MLP neurons of a small language model. Each row is named by its layer, matrix (down: output weights) and neuron, and shows model dimensions 80-143. Each number is 128 + 32 x the weight over its row's rms, rounded and kept within 0 to 255. A neuron's up and down rows have the sign that makes its largest values positive.
Before each neuron's rows, "fires before" lists the tokens most often just after its 100 highest values on Wikipedia text that the model never trained on. A number after a token or word is its count.

fires before: "s" 38, " ==\n" 9, "==\n" 8, "==\n\n" 4
L13.down106 [196 113  40 140 185 126 162 105 162  70 163 185 199 172 116 133 105 134  73 142  91 110 159 127 138 109 129 140 143 133 176 132 109 146 143 236 162 143 163 146 111 108 157 106 104 131 148 175 134 156 141 130 103 191 101 134  99  99  97 125 112 124 111 117]

fires before: " |" 17, "." 15, "5" 6, "2" 4, "%" 4, "–" 4
L11.down380 [136 129 111 176 100 155 102  90 170  85 106 134  81  92 192 101 102 122 137 170 109 113 120 125 104 128 115 110 169 156 129 163 133 137 208 143 137 124  93  97 108 143 117 152 185 122 205 108 123 130 150  92 120 121  92  67 147 117 155  77 159 137 133 168]

fires before: ":" 36, " " 10, " |" 10, " v" 8, " C" 6, " in" 5
L9.down124 [130 151  62  50 126 140 117 167 112  38 152 110 131 137 187  63 131 154 130 154 143 138  75 156 131  86 142 141 187  99 126 150 113 128  92 157 116 177 155 118 105 102  93  86 114 159 151 123 175  93 125  66 156  74 132 166 118 211 106 203 157 114  98 133]

fires before: "ed" 30, "e" 7, "ing" 7, "es" 6, "ered" 5
L13.down203 [193 125 111 200 182 101  94  72  71 174 144 138 151 132  88 146 145 145 149 131  79  88  91  58 120  94  76 147  87  79 131 132 158 146 105 144 142 131 128 131 172 162 129 142 175 135 163 132 117 175  82 160 169 116 142 150 120  70 147 143 129  82 120 104]

fires before: " for" 18, " the" 12, " to" 9, "ant" 6, " that" 5, " her" 4
L11.down133 [159 137 117 103 101 107  97 127 143  73 116 136  65 126 137  52 121 127 117 169 147 152 116 129 115 184 135 113 162  98 127 143 102 190 214 129 139 206 137 104 148 118 140 152 178 162 135 101 149 122 105 137 134 139 103 125  62 104  99 156 109 119 147 162]

fires before: " " 18, "201" 15, "198" 7, " the" 5, "200" 5, "199" 5
L11.down125 [105 122 124 199 130 161 108 142 105 149  91 156 105  96  95 140 209 159 144 173 137 103 125 133 135 134 100  34 134 131 188 141 149 103 182 114 122 132 131 148 160 120 211 233 131 135 159  82 107  69 134 114 126 136  93  78 158  97 176 102  60 162 123 109]

fires before: " " 36, " •" 8, " W" 6, " E" 5, " P" 4
L9.down265 [115 109 125 122 155 164 127 149  96 108  72  75 109 125 137 155 138  87 173 124 108 184 120 126 135 120 144 118 115  94 107 183  71 180  68 135 169 141  95 115 183  94  91 103 122 130  63 160 165 113 148  95 149  78 133 140 153  72 139  96 102 179 136 139]

fires before: "," 57, " the" 5
L13.down427 [119 110 116  61 130 133 106 162 127 148 149 207 119 149  96  98 138 136 148 121 148 154 183 129 144  70 162 135 154 133 112 126 150  98 161 112  95 116 156 175 127 178 126 136 144 207 151  93 117  82 157 110 131 121 137 136 173 120  91 110 106 163  98 152]

fires before: "==" 16, "In" 14, "===" 10, "A" 5, "M" 5, "W" 5
L5.down266 [ 86 175 128 148 121 112 139  90 148 124 142 101 164  99 110 136 149  67  94 108 111  85  92 125 115 115  97 166 102  94 167 128 173 143 117 151 146 105 131  99 153 172  66  93 105 165 120 128 105 116 159 186 122 163 111 100 134 137 142 126  65 108 106 163]

fires before: " " 29, "," 18, "." 4, "ius" 4, "ö" 4, "in" 4
L6.down359 [108 109  61 121 158 124 102 138  97  61 107  86 115 179 111 111 155 158 116  98 169 143 170  84 125 119  90 172 164 116  92 105 149 183 103 135  72 186 155  84 103 124 145 180  91  93 100 134 142 160  86 126 100 187 121 142 115 119  66 164 122 103 150 174]

fires before: "ory" 15, "or" 11, "ors" 11, "umb" 8, "ories" 6, "ography" 6
L13.down246 [141 162 105 143 106  87  77 128 129 137 161  90 204 109 165 120 124 126 199  99 150 102  94 126 134  94 176 114 144 109 118 125 129 134 124 146 123 114 134 157 122 117 116 183 185 148  94 131 159  93 102 107  96 141 172 143 102 136  94  90 107 176 118  89]

fires before: "e" 17, "en" 13, "ed" 9, " of" 7, "lected" 7, "o" 5
L9.down390 [ 70 160 111 121 104  57 141 108 122  75 145 115 149  81 112 138 186 112 148  93 202 135 118 181 147 147 143 158 148 145  90 137 136  40 142 129 139 143 111 146 129 116  83 154 145 121 105  63 140 118 131 135 163 139 136 191 128 146 158 167 159 125 165 133]

fires before: "a" 19, "an" 13, "ice" 9, "e" 7, "on" 6
L9.down438 [ 91 175 144 116 109 144  94  97 201 109 128 124 146 175 103 132 141 114 155 140 118 114 157 148 152 159 133 125 105 136 148 125  99 106 146 157 142 152  92 173 142  84 127 137 193 177 115 107 180  95 185 146 175 121  91 161 148 130 139 163 157 137 115 132]

fires before: ":" 20, "st" 11, " of" 7, "ric" 6, "lection" 5, "t" 4
L11.down378 [154 130 150 146 120 159  71 195  91 160  89 121 118 146 115 103 125 162  93 141 155 130 139 175 114  91 156 124 139 142 100 113 188 152 119 140 181 107  87 168  75 119 162 143 177 108 161  94 155 130 118 127  66  83 102 173 106 118 128 140 126 104 135 135]

fires before: " " 73, " C" 5
L9.down175 [147  95 139  80  93 138 146 125 163 160  90  97 129 146 131  55 140 135  92 147 133 152 225 140 190  99  77  73 158 146 129 115 137 118 145  88  68 159  72 213  71 151  89 166 139  68 194 105  99 155 145 139 152 148 100 159 150 159 140 119 124 140  91 136]

fires before: "ors" 11, "ous" 10, " of" 9, "-" 8, "ic" 7, "or" 6
L11.down92 [165 114 129 118 119 155  73  54 197 131 116  53 171  95 148 130 116  99 144  76  95  84 157 145 129 160 127 151 117 136 118  71 196  93 153 137 108  66 134 124 109 117 148 124 150 119 131 184 124 108 163 134 111 118 108  78  46 153 158  98  84 159  92 159]

fires before: " |" 54, " " 6, " the" 4
L6.down61 [139 111 141 211 105 112 130 145 115 185 128 168 108 182 105 117 115 118 160 128 122 179 126 112 117 167 123 127 156 111 102 110  84 119 128  93 105 131  92 153 113 174 152 189  78 116 133 109 111 144 171 153  96 164 113 172  67  97 166 144 187 110 190 106]

fires before: " the" 52, " them" 6, " of" 5, " his" 4
L13.down260 [171 165 128 144  51  88 116 100 135 161  92 134 151  81 157 135 143 127  76 171  84 158  90 136 151 138 132 122  89 117  87 124 106 114 129 155 140 104  95 151 148 147 125  97 155 161 150 110 110 120  65 139 150  85 160  95  76 146 143  97 127 121 178 111]

fires before: "," 37, "." 10, ".\n\n" 6, "I" 4
L5.down59 [ 95 123 129  93 158 113 140  83 167 131  99 176 105 141 137 140 141 144 134 138 104 121 107  75  90 119 153  71 117 115 138 115 115 164 131 179 182 128  79 162  45 150  99 158 137 100 160 108  74 153 115 153  66 158  81 136  83 134 171 153 100 140 137 193]

fires before: "," 63, " |" 5
L10.down323 [147 131 142 110 164 119 151 143 140  41  85 163 172 132 149 126 152  99 120 138 110 147 115 110  54 141 117 109 196 131 148 124 182  99 150 156 112 165  95 134 177  92  72 125 114  95 137  97 129  90 135 114 142 103  74 147 126 169  78  91 118 143 120 194]

fires before: "," 42, " the" 10, " he" 9, " " 6, " L" 4
L6.down63 [ 94 127 186 153 158 126  81 129 186  97 109  67 135 142 101  95  80 184  58  70 140 129  94  96 127 128 116 129 124 130 136  94 199 120 123 143 102 117 115 179 140 104 109 217 166  86 176 113 157 145 152 110 111 121 102 131 135 109 103  94 113  91  70 104]

fires before: " " 48, " the" 7, "est" 4
L10.down34 [139 115 148  63 114 175 190 148 140 125 176 105 112 166 167 139  98 134 116 186 130  97 119 128  99  75 148 130 156  65 150  91 137 100 181 123 142 129 128 165 108 142 125 177  61 127  75 134 136 142 133 121  67 151 183 136 122 170 144 132 149 112 167 202]

fires before: "The" 14, "===" 11, "In" 10, ":" 9, "-" 6, "B" 5
L6.down188 [ 93 123 121  71  99 140 116 169  95 171 121 106  90 134 146 138 109 110 118 147 140 113 171 122 128 149 176 110 158  95 123  50 173 157 155 153 137 136 177 125  92 133  47 156 104 166 118 191 171 141 174 158 112  79 136  69 177 164 117 120  48  56 135 152]

fires before: "ice" 15, "e" 14, "ices" 12, "ed" 9, "a" 4, "ing" 4
L5.down268 [221 139 117 115 174  81 116 131 125 118 136 140  81 148 120 122 178 103  88 100  89 117 116 150 157  99 126  79 113 112 152 185 136 122 165 127 143 144 126 118 126 114 142 128 106 126 151  70 130  43 115  90 141  95 148 159  96 178 148  95 109 122 108 134]

fires before: " |" 24, "0" 16, "otes" 9, " (" 6
L8.down341 [179 128 183 173 139 166 149 113 108 141 166  80 101 154 126 125  91 128 127 149  61  87 133 104 179 103 152 143 109  68 176 151 110 139 124 116 114  77 127 125 130 123 117 122 112  95  89 127 131 222 174 151 123 104 118 116 134  97  94 147 125 130  93  88]

fires before: " |" 32, ":" 17, "." 4, "0" 4, "," 4
L11.down312 [ 84 154 104  82 120 143  75 116  56 139  94 113  98 130 108 141 172 140  70  99 112 129 170  57 159 119 139 160 132 122 104 173 118 124 144 158 128 123  84 134 112 164 120 119 130 110 134 122 136  96 114 117 116 109  98  75 187 141 160 180 173  95 124 155]

fires before: " " 44, ":" 6, " (" 4
L11.down157 [146 131 167 153 146  98 116  80 101  97 129 119 167  80 115  85 171 102 126 166 116 107  68  88  96 142 139 150 176 129 119 161 139 149 136 151 122 107  89 146  42 141 120 134 127 144 132 149 115 119 159 103 138 129 148 127 166 148 110 128 154  97  44 156]

fires before: "b" 22, "mer" 12, "ment" 9, "er" 7, "r" 6, "ed" 4
L6.down442 [187 105 134 146 125 121 104 124 109 173 162 160  93 120 130 138 109 159 159  68  85 105  80  97 127 138  74 111 168 161 162 196 112 156  83 170 143 111 107  99 144 156 184 101  97 134  91 150  96 122 152  79 171 114  95 156 134 153 125 104 135 112  86 116]

fires before: "ia" 41, "ian" 40, "it" 4
L12.down323 [104 154 152 111 106 112 113 141 161 193 128 145 123 129 116 172 106 112 139  90  91 105 125 136  44 122 127 168  82 140 102  93 149 166 147 169 198  89 171 111 178 164 136 112 134 144 143 141  72  91 161 105 154 185 107 160 180 131 219 143 158  93 115 111]

fires before: " " 58, "ing" 8, " of" 7
L11.down104 [120  90 133  92 124 123 168 149  77  88 131  42 114  87  53  50  83 100  81  87  85 161 139 115 199  96 116 165 140  92 145 149 195 119  96 114 110  79 141  94 117 105 120 143 115 149  94 138 130  97  91 149  95 117 140 121 141 134 170 149 159 103 117 184]

fires before: " " 40, " a" 6, " the" 4, " as" 4
L10.down347 [138 139 169 137 113 151 150 164 127 143 160 180 119 155  73  67 154 169  93 183 134 134 145 124 156 113 189  79  79 120 150 157 123  70  70 154  93 177 146 143 149 134  95 128 111 127 111 125 106 127 120  94 176 155 161 180 122 178 158 116 113 117  93 108]

fires before: " the" 38, " his" 9, " a" 9, " this" 5
L5.down37 [ 69 137 116  82  89 145 108 136  57 159 123 134  87  87 106 129  89 159  82 136 146 142  86 110 138 111 124  98 152 121  89  79 141  92 169 157  83  91  99 107 113  86  86 100 140 162 171  72  75 153 125 112 176  85  96 106 129  72 103 148 113  65 137 116]

fires before: "ract" 14, "rol" 10, "ains" 9, "ain" 9, "ribut" 8, "rib" 8
L4.down52 [104 169 108 177 132  76 130 101 100 123 160  89 123 157 112  83  56  62 134 119 116 125 176 174 151 133 173 107 165 129 174 148 115 115 143 138 124 175 155 155  87 140 112  23 127 135 105 161 183  89 112  92 156  51 179 119  78  86 153 136 145  91  83 116]

fires before: "i" 23, "a" 11, "′" 8, "y" 8, "at" 7, "in" 5
L11.down97 [121 169 130 158 150 160 137  76  87 152 135 127 161 132 139 152 141 113  93 154 105 140 130 211 150 133 106 167 124 165 146 151 111  83 145 187 178  90 129  78 127 140 218 148 133 128 130 125 143 144 108 126  97 161 147 132 117 185 188 103 154 134  63 123]

fires before: " " 53, " the" 6
L9.down181 [140  88 158 118  59 103  87 159 148 161 124 124 130  76  76 124 114 164 132 135 197 102 150 154 132 149 114 137 113 113 142 113 109 103 152 118  99 119 138 100 195  97 102 143 115 160 166 155 142 117 135 162 137 172 113 153 137 113 135  91 161 154 138 188]

fires before: "," 73
L11.down443 [118 153 104  94 150 183 134 141  62 105 190 107  74 114 142 143  87  91  82  86 126 137 146 190 102 143 209 133 151 145 141  93 130  99 117 162 138  79  77 148 127  96  89 158 180 102  97 116 111  94  87 124 139 148 104 131 142 131  77 114 112 140 112 159]

fires before: "ation" 14, "ary" 13, "um" 12, "ated" 6, "ations" 6, "ator" 6
L11.down305 [ 90 123 111  97 144 119 115 139 103 177 134  91 106  93 117 146 160 118 122 119  95  92 146 182 171 133 105 160 111 161 201 152  90 141 109 134 123 118  90 137 104 172  67 167 105 148 166 122  94 149 105  70 210 120  88  93 129 105 138 127 146 147 126  98]

fires before: "er" 19, ":" 10, "an" 10, "let" 9, "ul" 5
L4.down359 [150 139 167 106 124 126 106 151 112  78 112 143 159  76  48 151 182 161  97 148 113 149  93  85 157  94 114 187 140 141 114  59 244  72 160 155 179 127 163 125 153  96 171 128  80 142 158 169 129 108 124 138 127 106 150 168 190 152 133  96 114  85  66  95]

fires before: " " 52, "ver" 6, "ip" 5, " —" 5, "ially" 5, "|" 4
L13.down271 [175 131 168 144 159 197  81 148 184 129 110 141  95 125 116 117 110 119 107 176 101 141 173 129 138 122 141 133 152 157 135 150 122 121 101 107  44 125 187 164  63 115 163  96  99 121 130 126  50 161  96 170 142 131 112 113 144  81 125 122  91 158 127 115]

fires before: "," 42, " later" 8, " after" 5, " the" 5, " in" 4
L12.down212 [113  86 135 103 159 141 163 160 105 142 105  92  89 103 148  70  99 169 150 117 128 157 144 174  97 132 169 144 151 129 149 146 151 153  76 131  54  94  76 169 135  73 117 181 135 155 133 142  99 122 127 105 111 111 154 112 152  81 180 141  97 122 160 126]

fires before: " " 72, "er" 6
L9.down43 [146  92 111 127 125 213  48  94 110 120 190 136 126  74 168 100 157 164 118 145 182 103 127 115  99 126 142 177 148 114 131 137 113 114 126 122 111 103 158 110 153 140 103 114  59 150 130 142 156  94 111 138 130 145 146 127 145  70 147 163  45 123 132 157]

fires before: " " 36, "if" 8, "ified" 5, " the" 4, "ification" 4
L9.down428 [161  86  59 193  57 172 140 148 110 145 124 152 122 131 157 104 175 173 134 159 117  66 137 139 113 122 133 131 157 144 116 169 162 103 154 118  67 175 127  83 216 108  91 127 113 121 109 146 143 103 128 110 167 106 157 137 128 108 149 108 129  95 104 143]

fires before: "y" 13, "a" 13, "er" 7, "st" 7, "en" 6, "s" 5
L6.down354 [ 99  95 106 129 131  79 166 127 135 196 163 137 141 122 140 165 130 147 122 137 130 120 112 118  92 150 156  80 126 145 115 124 133  95 139 140 140 132 137  80 158 148 169  97 133  92 118  81 100 159 110 125  98  90 159 118 133 108 157 112 152  79 148 138]

fires before: "ian" 29, "ia" 28, "ie" 8
L11.down140 [147 118 159 132 136 144  79 146 131  99 159 179 137 184 197 145 133 120 153 168 186 172  89 146 113 118 109 145 145  65 110  95 199 146 173 165 135 161 182 106 130  97 162 110 157 112 146 121 118 105  95  86  53 141 177 135 131 120 129 130  46 123 141 136]

fires before: "at" 16, "ar" 12, "F" 9, " mi" 8, "ual" 8
L6.down262 [145 164 104 126 142 146 120  85 100 180 142 106 148 134 118  84 131 136 156 102 109 157 161  53 146 167  69 193 171 132 186 192 145 126 106 101 153 100 162  92 165 128 184 156 145 105  90 111  99  99 170 122 107 102 158 122 141 114 151 101 149 123 129 168]

fires before: "," 26, " in" 8, "." 7, ".\n\n" 7, " of" 6, " (" 5
L10.down331 [119  53  72 147 114 123 126 159 137 107  71 130 131 127 144 104 175 170 166 149 139 100 133 133 139 124  60 205 107 114 148 153 106 142 123 124 142 123 102 181  64 176 141 130 133 132 157 104 131 112 126 137 203 120 133 139  78 101 173 140  98 113 111 162]

fires before: "lected" 12, "en" 11, "e" 9, "qu" 7, "ven" 6, "a" 6
L9.down288 [119  93  96 152 145 142 158  53 132 140 128  97 181 147 115  78 144 110  73 154 158 153 148 143 160 143 100 148 149 157  89 118 146 103 104 130 206 120 133 167 120 105 151 141 148 132 133 150 163 142 148 139  94 118 111  96 120  93 176 162 198 136 139 140]

fires before: "-" 69, "ing" 4
L6.down11 [ 93 179 134 118 101 192 117  93 107  70 157 144 125 178 133 140 147 122 146 101 109 155 169 121 148  48 129 134 100 156 190 160 104 142  97  94 161 170  86 175 150 163 132 170 137 134 114 116 134 106 129 104 126 117 109 159 115 106  98 134 134 119 119 129]

fires before: "," 25, "." 13, " in" 7, " and" 6, ".\n\n" 4
L10.down242 [166 133 103 192 105 176 156 129 102 129  91 126  95  96 173 130 174 115 128 127 169 104 121 136 124 143 147 157 164 144 139 109 162 103 139  87 144  74  93 127 178 158 153 117 117 165 131 194 120 128 141  84 153  95 138  96 101 137 149 121 129 104 104 134]

fires before: " in" 33, " as" 11, " on" 9, " at" 5, "red" 5
L9.down236 [106 127  20 155  54 145  90 127 153 104 134 143 141  77 105 134 160 152 122 114 164  95  94 122  82 117 122 130 127  84 171 154 145 132 103 174 126 126 134 113 142 123 156 132 134 135 117 166 136 108 128 129 149 111  62  76 126 126 161  93 129  90 140 154]

fires before: "e" 15, "l" 11, "ly" 8, "le" 7, "ointed" 7, "ing" 4
L5.down303 [150 122 128 156  94 100 123 112  70 149 133 125 119  95  90 127 121  85  91 163 155 177 180  78 176 158 170 131 145 123 185  70  88 163 136 137 147 109 143  91  91 129 107  61 118 129  96 112 105 112 143 114  97 131  59 153 145 121 112 148 125  92  99  96]

fires before: "in" 14, "mer" 11, "b" 10, "ment" 9, "er" 6
L12.down442 [165 102 112 101 164 113 140 184 179 164 187 114 120 144  77 173 146 137 174  94  84 115 133 130 120 127 132  91  86 141 126 177  87 143  97 117 114 111 153 192 103 177 155 124  96 210 117 192 102 111 150 118 137 190 166 135 162 165 158 121 112 162 119 119]

fires before: " " 25, " |" 20, "ification" 6, " Pl" 4, "ies" 4
L11.down137 [117  96  95 160 114 163 136 154 114 126 112 106 102 132 122 118  87 130 106 102 159 105 127  62 187 104  58 224 104 142  46 127  95 161 162 115 154  70 153 142 137 132 153 135 132 121  99 135 170 200 188 160 122 168 130 116 144 134 145 111 195 121 190 117]

fires before: " the" 40, " them" 8, " his" 4
L12.down401 [137 154 140 148 143 111 114 168 140 125 160 136 134  90 122 114 113 151 157 167  99 135 136 229 143 110 144 137 119 143  89 111 174  98 152 156 108 133 107  84 124  49 175 105  88 108 103 149  69  62 158 124 134 137 162 127 175 120  64 130 165  76 114 128]

fires before: "ad" 34, "om" 12, "ck" 9, "of" 5, "y" 5
L10.down25 [127 131 122 144 175 101 100 108 159 164 189 142  86 126 175 140 156 177 120 148 174 191 151  90 102 104 187 154 109  72  69 143  88 116 173 160 131 132 128 133 180 102 122 130 111  73 128  78 186 143 113 137 158 116 143 129 178 129 152 113  74 160 122 100]

fires before: " " 25, "om" 10, "he" 6, "otes" 6, "ody" 4
L10.down8 [120 196 154 155  94 154 116 158 152 118 160 130 174 113 126 105 152 140 132 136 177 141  81 165 177 176 136 142 158 143 128 162 187  85 145 197 141 123 127 139  88 141 117 136 122  83 115 119  45 140  94  82 102  86  90 134 109 133 139 183 164 119 154 176]

fires before: "al" 19, "l" 8, "h" 7, "ia" 6, "t" 6, "ical" 5
L10.down389 [150  99 164 143 144 159 103 152 127 116 191 178  60  93 143 168 116 150 105 173 154 127  86  78 135 145 131 146 111 162 126 106  89 116 113 145 161 179 143 119 146 170 128 107 108 197 164  76  72 134 152  69 144 105 148 138 137 117 128 170 112  98 104 156]

fires before: "er" 16, "y" 12, "st" 8, "é" 6, "is" 5, "i" 5
L12.down101 [104 111 107 114 149 131 141 107 122 104 158  72 101 107 112 163 109 132 108 131 123 134 106 147 141 172 171 111 156 153  80 154 104 115  91 125 132 139 125  97  77 122 139 142 146  84 166 135 123  41 142 101 149 117 102 116  99  73 189 131 159 132 144  98]

fires before: "ia" 14, "i" 10, "io" 8, "ion" 8, "c" 7, "ine" 7
L8.down399 [125 114 105 141 131 152 127 182  92 133 101 144  85 158 186 126 127 178 164  97 188 140 165 130 157 115 127 102 141  57 127 137 116 117 133 123 129 147 134 116  88 141 116 121 137 127 137  72 195 150 126 124  66 127 187 112 200 145 152 130 130 113 134 186]

fires before: " " 33, " Ch" 10, "it" 4, "y" 4
L10.down275 [161 140 165  94 125 158 145 150 119 134 207 171 159 117 191  81 136 129 188 119 149 140 150 117 141 133 115 136 156 117 124 127 115 149 188 123  99  88 210 141  98  70 162  97 161  62 148  77 109 175 128 207 101 179 138 148  86 144 140 121  89 114  73 187]

fires before: "4" 13, "3" 8, "9" 8, "8" 8, "6" 8, "5" 7
L13.down293 [186 168 150  89 155  28 178 158 110 115 152 167 191 109 134  68 103 102 142 132 127 186 142 157 143 151 152 116 219 176 120 147 105 118 118 126 127 125 131 132  92 131 107 172 116 174 122 131 141 176 135 117 114 118 117 201 132 122 106 123 115 138  89 137]

fires before: "ing" 16, "es" 9, "ed" 8, "is" 8, "ers" 6, "ation" 5
L13.down396 [ 99 133 133 123  66 113 121  72  87 102 112  94  88 182 105 148 184  85 157  97 124 172 132  75 139 141 137  98  41 133 130 186 149 172 129 143  87 172 140 120 111 180 161 152 126 113 135  99 136  95 148 156 167 111 114 205 199  89 118 116 143 111 144 146]

fires before: "ic" 16, "y" 11, "ia" 10, "ics" 9, "is" 5, "ical" 5
L13.down388 [ 99 136 138  96 127 147 117  96 173 188 119 155 147 209 125 145 170 116 134 128 106 119  91  95  99 140 164 102  75 136 114 138  64  43 144 154 152 138 181 124 133 109 163  99  95 118 141 118 171 131 147 130  87 153  72 132 179  86 158 138 136 111 131  78]

fires before: "ation" 17, "ated" 16, "ate" 15, "ately" 10, "9" 7
L13.down41 [ 61 143 142 119  87 158 143 176 108 152 162  82 122 144 164 137 131 164 136  90  68 161 117 231 103 115 113 114 159 131 151 174 160 159 146 156 158 119 140 192 105 131 140  81 113 112  77 119 126 117 149 149 130 162  99  99 149  94 131 114 130 116 154 147]

fires before: "," 29, "." 14, "\n" 9, "\n\n" 7, ".\n\n" 4, " |" 4
L13.down301 [ 68  82 145 112  86 113 177 125 126 138 114 121 151 158 133 159 116 132 172  88 117 153 101 203  57  98 105 120 101 109 128 116 134 157  90 128  74 118  91 145  98 143 149 156 162  91 135 118  90 128 135 108 145  97 148 157  97 130 130 124 151 146  69 158]

fires before: "ement" 13, "er" 12, "ic" 9, "us" 8, "ific" 7, "g" 6
L5.down341 [154  63  90 144 121 189 114 152 173 148  94 160 131 142 162 182 137 108  82 129 115 146  88 122 124 125 147 114 120  86  92 152 133 118  78 111 141 171 109  78 138 133 106  87 104  92 180 115 177 115 139 129 127 161 122 181 126 101 188 145 114 100 156 182]

fires before: "ic" 13, "ing" 11, "b" 10, "ics" 9, "mer" 9
L5.down438 [143  59 150 131 100 145  85 131 108 134 134 106 104 149 189 163 137  91 167  82 124 175 127  95 157 131 171 118 155 122 117 103  85 163 120 147  75 104  99  54 161 192 145 139 100  87 105 138 152 137 150 104 162 129 114  79 131 183 189 109 182 148 138 149]